Weights of a small transformer language model: 10 layers.
MLP neurons of a small language model. Each row is named by its layer, matrix (gate and up: input weights; down: output weights) and neuron, and shows model dimensions 16-143. Each number is 128 + 32 x the weight over its row's rms, rounded and kept within 0 to 255. Numbers have three digits each. A neuron's up and down rows have the sign that makes its largest values positive.
Before each neuron's rows, "fires before" lists the tokens most often just after its 100 highest values on Wikipedia text that the model never trained on; "fires on" lists the tokens most often at its 100 highest values on Wikipedia text that the model never trained on.

fires before: "\n", " to"
fires on: " =", "ted", "ed", "A"
L2.gate316:054134154128134076074105105098180103178130087153110130143085071134160047107129175168166143121100103149148075085153135218111059084076143097114122107105128099166120170149099146143130110135143168171157125159089076094170080150106153055139125138138133119156098091095179161178156130077077128178094129121134154141100069101135154087111164113127147116125146108112164067122112157091100102084098
L2.up316:111133126105171120122119163112139189100106095162096162127111164127112101084177132166103165139101135107145118108142087091114194091122097218109132124077189102152086135110112169098056136102102139105181104111118078116188215115102117136166165139192113156121155075124144071130140116077135070183140175112078140082113136082099102185129128172161159093122176111120124091144128109154119124114121
L2.down316:149151148125089143170071119196168178065132115158116136110124182123095161192148127151112116101139177192125143218140157140096133091182122162125133171125124144120154162111099117114185136137069029142101112130183093126155122096145105125163124108043123098127133118133079203116141115145141096107145114057189071123092150125141155194150101179064113137162149104122080086092052143151109126095142

fires before: "\n"
fires on: ")", " =", " the", "r"
L3.gate21:110187176174140042094085146105161063135141135171154139132137127135080116094145150182175117115146070061081123155118113147130160152141179128116077146130151116105149168112184164110119162174102120119139147157104075097110162130124121055127189107101145164113174100090087149177181105099146189145206107084132105107122109120120145161155120153128155139136119101196123121167068176142168112145142
L3.up21:137183156098101087097129189102130084113117125136152161111142122101084087105137113065184071184154074120087104141125132110173139101138173109123101162149149137159189137109100108059070110112151144109138117122066156160117237123091142073175141158116155115129090112133103165174145066111148186111136052134177124069095150121129108164127119141094162121123165128118114111126123147162138147058142
L3.down21:097128161147095118153116162110059134241161146179076100099131129086200047117148129110128121100055173129146152159096086167108143163069198141131103118146092085200163148154085203098118144153123096126153131083128130128121133158121127141142094083114096147145087160101098171153117137163081142099157062078069154134119123097128157172101099047082101111075150110068157090137118136107161110138124

fires before: "\n", " work", " M", " a", " |"
fires on: " =", " a", "ed", "|---|---|---|---|---|", " Nominated"
L7.gate478:129103146123081105127168165134019121133160136114145141177078147110142103118170095097155109213106145178159100180096170139123121095161199153168088141127163125136132130170152144166139133069077170122139158149149091079199108105082107163180108111170162142123069136148098122113126108160149127093113102158105146140118072087112147127124153129152140144158132142121095147116136142081133208100088
L7.up478:123151129116124073146178176103145089111108086105114175168124110121118124136110081126099182109180043122145085149157122116126082144169152177089125173130150156102101134046136134139150128182119144140134134152120127145134105093163101149155118160123116152122132117174154138098114119129140154156081178159169109120098103110107160071114187118089084112080188122091097069113128150117127108099173
L7.down478:048141082066104137151114138146090123127077082082133170162150106176110091113082105095135084168142125166158061070135160076128154143103149135090108138191157146126111146129123132087152157154134141135172103105095106050057143102085104132151146106067085126140167190132178121136128109117129147131156075113191092096100137144158164138090125162153138132073048167166104093152138143102097125118114

fires before: "\n", ":", " |"
fires on: " =", "\n ", "==", "198", " position"
L3.gate413:033150138125149098148055153130153118134096118158067106110118111124110141179154093159100140082114188060131067192068066148128107132123139138198049135101128136054080123098136119135120133127073099143130145149126130101126151157156166102182155168100085149128108092177106147149110123110104155077128050138112143097087076143128171103112103111053155080131099101139125075131145104143048143122170
L3.up413:091136164136108150124096155176146104113113078161155121096160107105131099111141164113184118073094154059101106159096095127129142157169195139181081194109149145046132106120158120122153097179124086138151166112070162126102126136209142125167110101149172152101126124174092155163094142115139131088101056145128148120084117118107137145093100106133114116156131070139155100131166104056060105108141
L3.down413:123128147095120165150116198070132116103110098111112129116178134042129055123138125146128165089122124154098106149129100138142103130165192121169117130173088074157172129131111089135170114138175148102147141124137113208126149087178097107169153109173154097149104184127171119224123134105158063083127106084089125165067140122083128197086054099149132100155125142144182098160132114117070060099149

fires before: "-", "\n"
fires on: "\n"
L7.gate209:067123125103149069168171132141176152157119124145102111133156079157148135077100070064158121169035114151108144126129189126116132127180123102146084124119167203169087190073092141103105088124144117107166153120139103156174154130120155189162082111115123134142175161126186119136065094114154085137159153128121156095147161173128138102126140068143158098236111071086132183113166145081071141106126
L7.up209:114090081181147095143113129083178145083203149143101189203117133162100102109109132114126138145163136151094082114122127168180118189094116101129100120126119116156089183162165118127115107084122173076110183129116127170099067132116091134103086172081144118127184051094146118150131144175140093154135107101111135141079121104091081171145116077169120113161150131064105203097144101137119136174133
L7.down209:135144145132076122113141119168121163125183160123137188110105076191100162086129145135154140121097121121054145122143140122186094124104081127164171135182154141110127205139145121106162077105118162133116151179128112128111135145178109168180080148074082124104083123093154099134088115132139154149156160102072129138108143176114126052145132159201121049143087117122135132085066062133076136125124

fires before: "\n"
fires on: " ===", " ==", "ains", " ===="
L2.gate418:197156101083106104120138190127103100098167119064100154138147106106094148060123198115156197142201081160118108112112143106112116069095141105105123147103129114124135149147144096115165087154161152125126127146058138096133152137150070103100164141120141154147109090142170166082187120105135127151112161189133121168066094151096174091080158130132111152125114177137123054099119111194161085072141
L2.up418:113144128133109087129082174163134097080152120126103096139142133106108149092167167096156169157143130205098086115123166153071105109099082066097103116086171175146133137127134133173150127118150113131135184147134157186082153151142114140161145163065118167094152137125224116060117120107124205136080136213120135156096089109166164180080154139105134077106213164147084055147097161186130068096155
L2.down418:127129143122128080122109171092116127111156096098180141113169131111104148170093126096038141125078149144155105113092116169177129187116093146144132143107105184137142150169137160147118130110068111135110126116064156118130060155109130160095120137111140134087088107118165173053113156088074158089082182143148098157117066107095144105113135049171114098171158174137088079147121183197093098165109

fires before: "9", "6", "4", "8", "2", "7"
fires on: " 189", "196", " 193", " 194", " 195", "199"
L2.gate7:116145144131117155161144118174155160178150113147143060165086134142066160133199174132163161155129107141129141131065167151102094084109118114158101126129140105145215141089175109133116129170126140126178089164104206125119113160103159123127053178134126124082158115108073137086109080125128185129075131117110060136161098141117142153091134163131168122133118151142150119133106089062162083090191
L2.up7:144157131089159182163062147135136152118134094100104105137089121096198129106079096090182106124089152112092116143159142186096162091135107138162117155114138123119065144130122141094133145193137067116181143153149145136105096167211044141115060155112136154164145100113162159168154129176142131102118122133188139081064138106203134148075124137089123109115160147137124127085130117121125109150065
L2.down7:172098135159091103111121117120156144150067152107136140144160157056071130110071088139185091044122131144147120128085089135103135122148117147126118200124103106080143144122127184161071141101126103158134175128141127177100097154150083148094137121095104171128112172111209160160140185120194078090136106136201143187146172118133107181072108126157151072120163105131146136106189092150170052169079

fires before: "\n", " |", " of", " had", " from", " were"
fires on: "%", " ="
L3.gate70:092155128122192144149127152115158119128135159197099122146132159150089133099169186156148136080172093095126155080155125105108137127162140161078150183139098184126133093134164130109116174178116140102094109124109104125124134150099083174166118144128085119117125101168134122082180113045102153161120115131165089132129183116173188157144139102111127100178128088169142130130080142110077199049096
L3.up70:149144111115072196171103154136087125107171215119140131200171117102113149142140132137157118128131126125083125102129207113107135111157142156135156138154101164160159140031132136142102064168129149175187157094158164100137099130073128085151070163120146138130097158129144111140109089095076071140118076087141128141116101192102119151126080154177076159137137121194078102077094118104072139155121
L3.down70:140113103152098135064131077081107137149146123084150130123165099120128125106118102138141176120148154172162161113088147107165153150118055164126118164171232119123107112145127133210098090141113087143157129099173147131139075063070087105083127127097131129130157122078104175108095155115141155083147109123111172104111087065168218138130112096060129146120153112144134150125166173180114151095100

fires before: "\n"
fires on: "===", "==", " ==="
L2.gate301:169170166114137103118167157135054135137138168141155119105177072133146141167135129111129093101101095153143159087107135134183166139175156170045116151120118134095193076108149122117102111206198182125145126113139130092174148147121114153164182134209115119137131110141160122115139084040108100127162136187128183126091066116151127111105116089099110157153158103140192101152177155118112157105084
L2.up301:189157151127168124168127153119115123146116160066132167120214129128116115163130136096112100077094107119188186067124125141163147146198129144107162121132115170148178106175126137151097134183124183149111153163105091112107129129089137145165155113110132164094149139179112107168153143089144125070083161093103118087104096121179068097132120055091123151142165105117182162113190165111097145168068
L2.down301:137136128139183078149122135107056154154114162150118199091112100171074131139165105039206117112109111170193157172119145149199143132122157092074165185104125113106171133149153129064096148179135150108190163104139121111121161122109072131133103162140165147135124120142062113109125139128097143129144120129071079104077072107184133109127067093159113118097158113196158146128105169190108130154123

fires before: "\n", "u", "ues", "T"
fires on: "==", " ==", " contin"
L3.gate511:096146107097143148096158180140147136096090156130075103115143125078136113104158117162131135121132176154092112159110175121114153127108098065064146059103184143119121136123150123137176112066159098158204084088038106129165143183172096214195167129099114137151113114144103169116107105142070100121106173176153106165137164122105152140119089165105112142129132147140140141123137179170168175079107
L3.up511:106118175121183109108219127140133081098102195149096108098085119077127099099163114123095106076118161180090140109102126067099169165140146106149166101096129170128104103139134143147125127112172113161167080137029131142103132168133100127136148155178106161178084140118163189197078030202152167081078135170121106121076149107095173107149137121133178120158075159101147157137146169161114133147140
L3.down511:101129135086179194119161131083156124095094168123167109089095137100076096102153077112134119120134179158117158073135113136147141095140166088149184152141134177173089164116142157147177105164140150106179119126045166180144179105138100117157138161129105175097081082112104224183101128114124073103098142131183092142144115099124144135086150140129168115102049153094185175098155150118119160088177

fires before: " |", "–", ":", "==", "ollowing", "-"
fires on: "F", "av", " 2024", " 2008", " also", "\n"
L2.gate69:142122111129137092124119119152157144116161098092112087144138127076116162125174078135085108172123082191099062166085087129124123109101141113091218131141152162130091116183168113124196140082152165116183102085135141175167081211149113124068138164081071125075126080146147122082160142065091144138118147157103094171107160166103127125079167113187064136118122184068088095088129107101123077102178
L2.up69:153122092119119023130147134173148178062123164117099083111149098124095163193175102102046077170094158118103098188110150140157151103089157111161174126116147130095128102146124090166111128066159183126194144130108097122121071162130141134050120111102139057120114106183111175122127167098154132108151147181154107172128174156078132138075190125161178110144111175101111110152143080154134104093125
L2.down69:073117134142137107152176133160100145133205110123113163112135148146157116116160144120093163129101100184094120141125151142076072154065093115020079138072158142156119217165092115043138182168180111178175104101134139113094139185132167094131149074114163120108124124126143142088138182163113141173129168135114161182111075129111137091171102140098065104115077115110135152116116172108134171133125

fires before: "\n", " the", " to"
fires on: "==", " ==", " started", "ered", " continued", " moved"
L3.gate326:152166076113126198123089157108081097138128110172107128112178146132135184158131078125157128107096093152202121078106073123136196176173116149063174072109125090171117092134094132156082086151159133086207149051159147178148145118161086150162145163104168141190137108145131131145174091173111122097131163161136103071111169182114083131144141165156125146120162165107165117155056126114151165129137
L3.up326:100191130183170125138097133142061097145129116174090111132084121086132140165188128136127173094135117127155140183142086096134135156120124086114139147107109072158174097154134139177102088172123086131178143125140150141177148096148082172180139103158196185148104108124088143163146093156101098078132138172083110101067141173135065170164132149165129163148128122207124104130085142091186130174094
L3.down326:123104135114103045162161117092121194122151076093151113083094156139130082143131094098187104128112134086094164172164134138085138062113175116127151110118167148106132164129098101103142155095123123112153145104101062146096133093144109130155090122115069139070174141121165183131128140131095064173197135064168136170135101115123143070162119115118136138147098168107053137161142100139101114096151

fires before: "\n", " ", " Final"
fires on: " |"
L3.gate27:156133135133137115109173115104117147151159085154136088080133102194153094139198195140187182178195085137140171124099086120163189085148132132146177134117141150092130122078118137114100117119130150115068161172081122099137103136137070152116151160113200132157170147129171198105133104116085194152130147060112127115134112149184147120148199190160116129142122087083149115183172110124141132134134
L3.up27:184132160192131071123115116133137158113159131125099103110160144158150150113166166114148102133164130172117129127106040114129153123193169122115172194156129157120133156083098146145143170107162140139107122131100111175133159185142129196119066163140178144116199132158196189081117107084175171160115119046111112099207069158138165116097187158172081145157159076076144086157118104138099151134128
L3.down27:146154122127134122173074131118134151077125164151104113126130141080100141069168165118152142114156187143140160155116114100159111158119125114141158147190132098164122126080135135142127182164133111141156130104161127072136117213106195165147128114136181106137143175163196103085158121097074183175093078145075100124127126150097091180085090153206190120169107140155133100090116190161105080089107

fires before: "born", "19", "inc", " is", " born"
fires on: " (", ",", ";", ")"
L7.gate428:123078110119128141089138096083155099107072173125154174164160094110117092093133146137116099131127150112137122142114142137112116150170135100116107098150160059150086060165108122068135099102125155101184134129123158072150136138097160130174132129128106136070103187112150150122101129096175159127095142146173104095117137115140120143143098058113155189233204154113083163114121165095167158151124
L7.up428:090101180128104123134140107139073129130121131159125097143115122121146102163100070186160148083133153124173128107138118178116152123145143074135152093128102122147157147187126129143140083149124104111146163154141122108129132089121108126112100091045117105135048140128128120132085123101142128158096141131101123104056070077102140138149098144100100149078095157118155121178134128152111078139180
L7.down428:116127156129097158180226141112153121153132171151174174148120156110107120103160052189145117121089156123150123164102146124093148134111185090135153169126102144119200147074105127145164175124086110162132157133081062104209206140123123130156167054110076127146134187059125155164099158114132113133119149152087105081062137120077118155177156118120086079115042112205111102220079152179132147097078

fires before: "\n", " Ref", " Notes", " G", " Length", " Res"
fires on: " |", "ment", "ip"
L3.gate498:128171134117158069118177101073116077154098104118124120071131133193144162139125169133155095137116154128115098139129177166185211126177102157109140140109158110092128142120137087164105148069120097166117149129160100179136053096110076190104136112173146152134141129181178092033082112141133123116096087067113144110128142086152180130193170134156087095113154108097188130183173158125159195156128
L3.up498:133166139165108166103148111118070121120096075145089120155108090124143130150203122125118120085206097139107083143103203110073168097156157132110144157116191144126151158135127192106108128070161096146131136159087071176114086123110055107107118123145143189117114131153141140127178107149155068106159129107191136151086127142195117113115156094108076123122112114060121110147145182144133184143136
L3.down498:157134104102149163134139139175109108104159207157127160168157102144148131186104091099122139121163112107156164113079115113107087135156173156129149139115149158121137139072140167143131161121190114137151088179079118076183205178132152141179118127128112133132108185109129139164151092158182114148102099111101086083179122142131160096122149096119170165151111138081131176144100115128083133087102

fires before: "\n", "The", "==", "E", "-"
fires on: "\n", "."
L3.gate323:147109151100134128139102149166127130161111100115125115126160137072096147125119172062064131081095165141126058132108146027157166076096087111120119115118123102121084132120109190120172144138141127166142111112129130105161121154181069118123095108165156134112112070148144182139116089091156119199079149112117074164136135073110128114077075190149112143147083090114106167111152145133091088162150
L3.up323:098152165121132158110119111129140157112103129175150149069085133152112146108170093080131124145115108095090105141103130108158136173105088122126174086153113123151152122130159145157090160128136108098083081147081217222178051181142102117122045081127037108122107085159134121133165115138154104144164136086104140109146107128161148117138096167170099142136167141088205142118070174096099103127135
L3.down323:106171156083092056153178104165131091187129158163116124124140168167149091117102153164103126106120109098109100143158095185155111117181143137147073139129124146131202157132163147104127107136134111186147158123195109105134190069151165164100214193080182125143129171082130167054118158115123176114098140133205147050089119162103110139136127090169163100099057181161099155151138116102137151136124

fires before: "\n", " 1", " 2", " "
fires on: " |", ";"
L3.gate271:151131206191084103106148161114102155132160093126174105116121113147192136097151131178147099198172134121167146116130088149165167083137181113142228170150154135133188091077115147143105136138153106100184163174134157157108118134154111106129127106140121149116132131143108129149122158123130233142110124147138156115097069091109131123109146145164144144120122078098124074131162098130096105151098
L3.up271:152138181160151037097149201116151140166141132148155104120101130138196150135157162131175106179202110108154175107066087150153148133180195103129164148137151136105179130094169134154173119146172158103132158171122170135087123170119121130102136151067147143143129135142107143163101123106143198134081151101169114081105110054149140122134116148099163150108168088054158097173140112140146131121083
L3.down271:142158165194125110104095110143137141148077117165138147126096114144142113100126171126166100155162090134179196110096126119164121124115151128116142180123134187096186109100135154139107212101131146136123160107175126088129147193132154159148107094098111147105119155119139130167147147128147194168109108123121087081145151194154093165128076131156164069083094108068132156140165199076096139084126

fires before: " by", " to", " in", " for"
fires on: "ed", " used", "ited", "ied", "ored", " built"
L2.gate473:155175126139193163190135068170141128170160225196133138073180093136159163131165128106108119116112133099117153135176091153109077162147133102114059144128113114128113136100112185079157109129112147131120144121086145164172165063198164161167139155146180144098172123183161122155141090144098133135157199112087130099141121169157108111188161150166115181115114139085119121133103154182088127112122
L2.up473:121133094103148162169156100172109124111182172159145139020141137140157122143177123103139153101121164085129110181143080088123136164176108108094106169119090106066120188087126202091127108096084051115197165107109125150169136101162165177184136121162148133090208101147143147103103121126151145139102145110074132141109143155161151110198148133149134193106129134121131129135085125157068123085116
L2.down473:140099089137148090128083142138148164058147061130086183157093136151144138138168090114172151150092122115101179121176065139183153104108144135146115084084198092091098162109084163100117134156144106156127164145148178103137168194125151157167121127130101140047109144081117137111099122133132112150097122125120120135112186099155164077127150045157168117158135149124141189131091089166164092116112

fires before: " |", "+"
fires on: ")", " UTC", " position", "\n"
L7.gate24:132216111130095137143074130043126141132088098155108129142150103148099146155165104131144167094101121121124113163149122169094101142166137086117188162100176125146106134166110128106129148133200133165139123168125143088130169156147157162175106131172112186111131126130132101094044129099164077175117176113196183187115058097134200145149120074127159108151137176079144123124140146144106129090164
L7.up24:138123118124167157173085190121164097079179108146063141058100116158119161177114108125126114107087103108094093138156113120118094102119090094149129183157098139129094072127079159090135105088166130108142139142096081153196188129145158154121072098077089060102129146145137158182106150129145081132171122157183144127167140143116123085104149113064095141128073122193128111159143178116102117138162
L7.down24:089116151113140166115151123140166198158098076101055103113131094211140129128109087131106069149075107145104104168138137156105108095137146097156120119128112146137116137115163093141147129117128172049102123094137079114117073136120157087106150183158103110111116073224090164132103118087155129101153124074120130158143066132139152165112097086160104181181162119095120102135176132129080177156122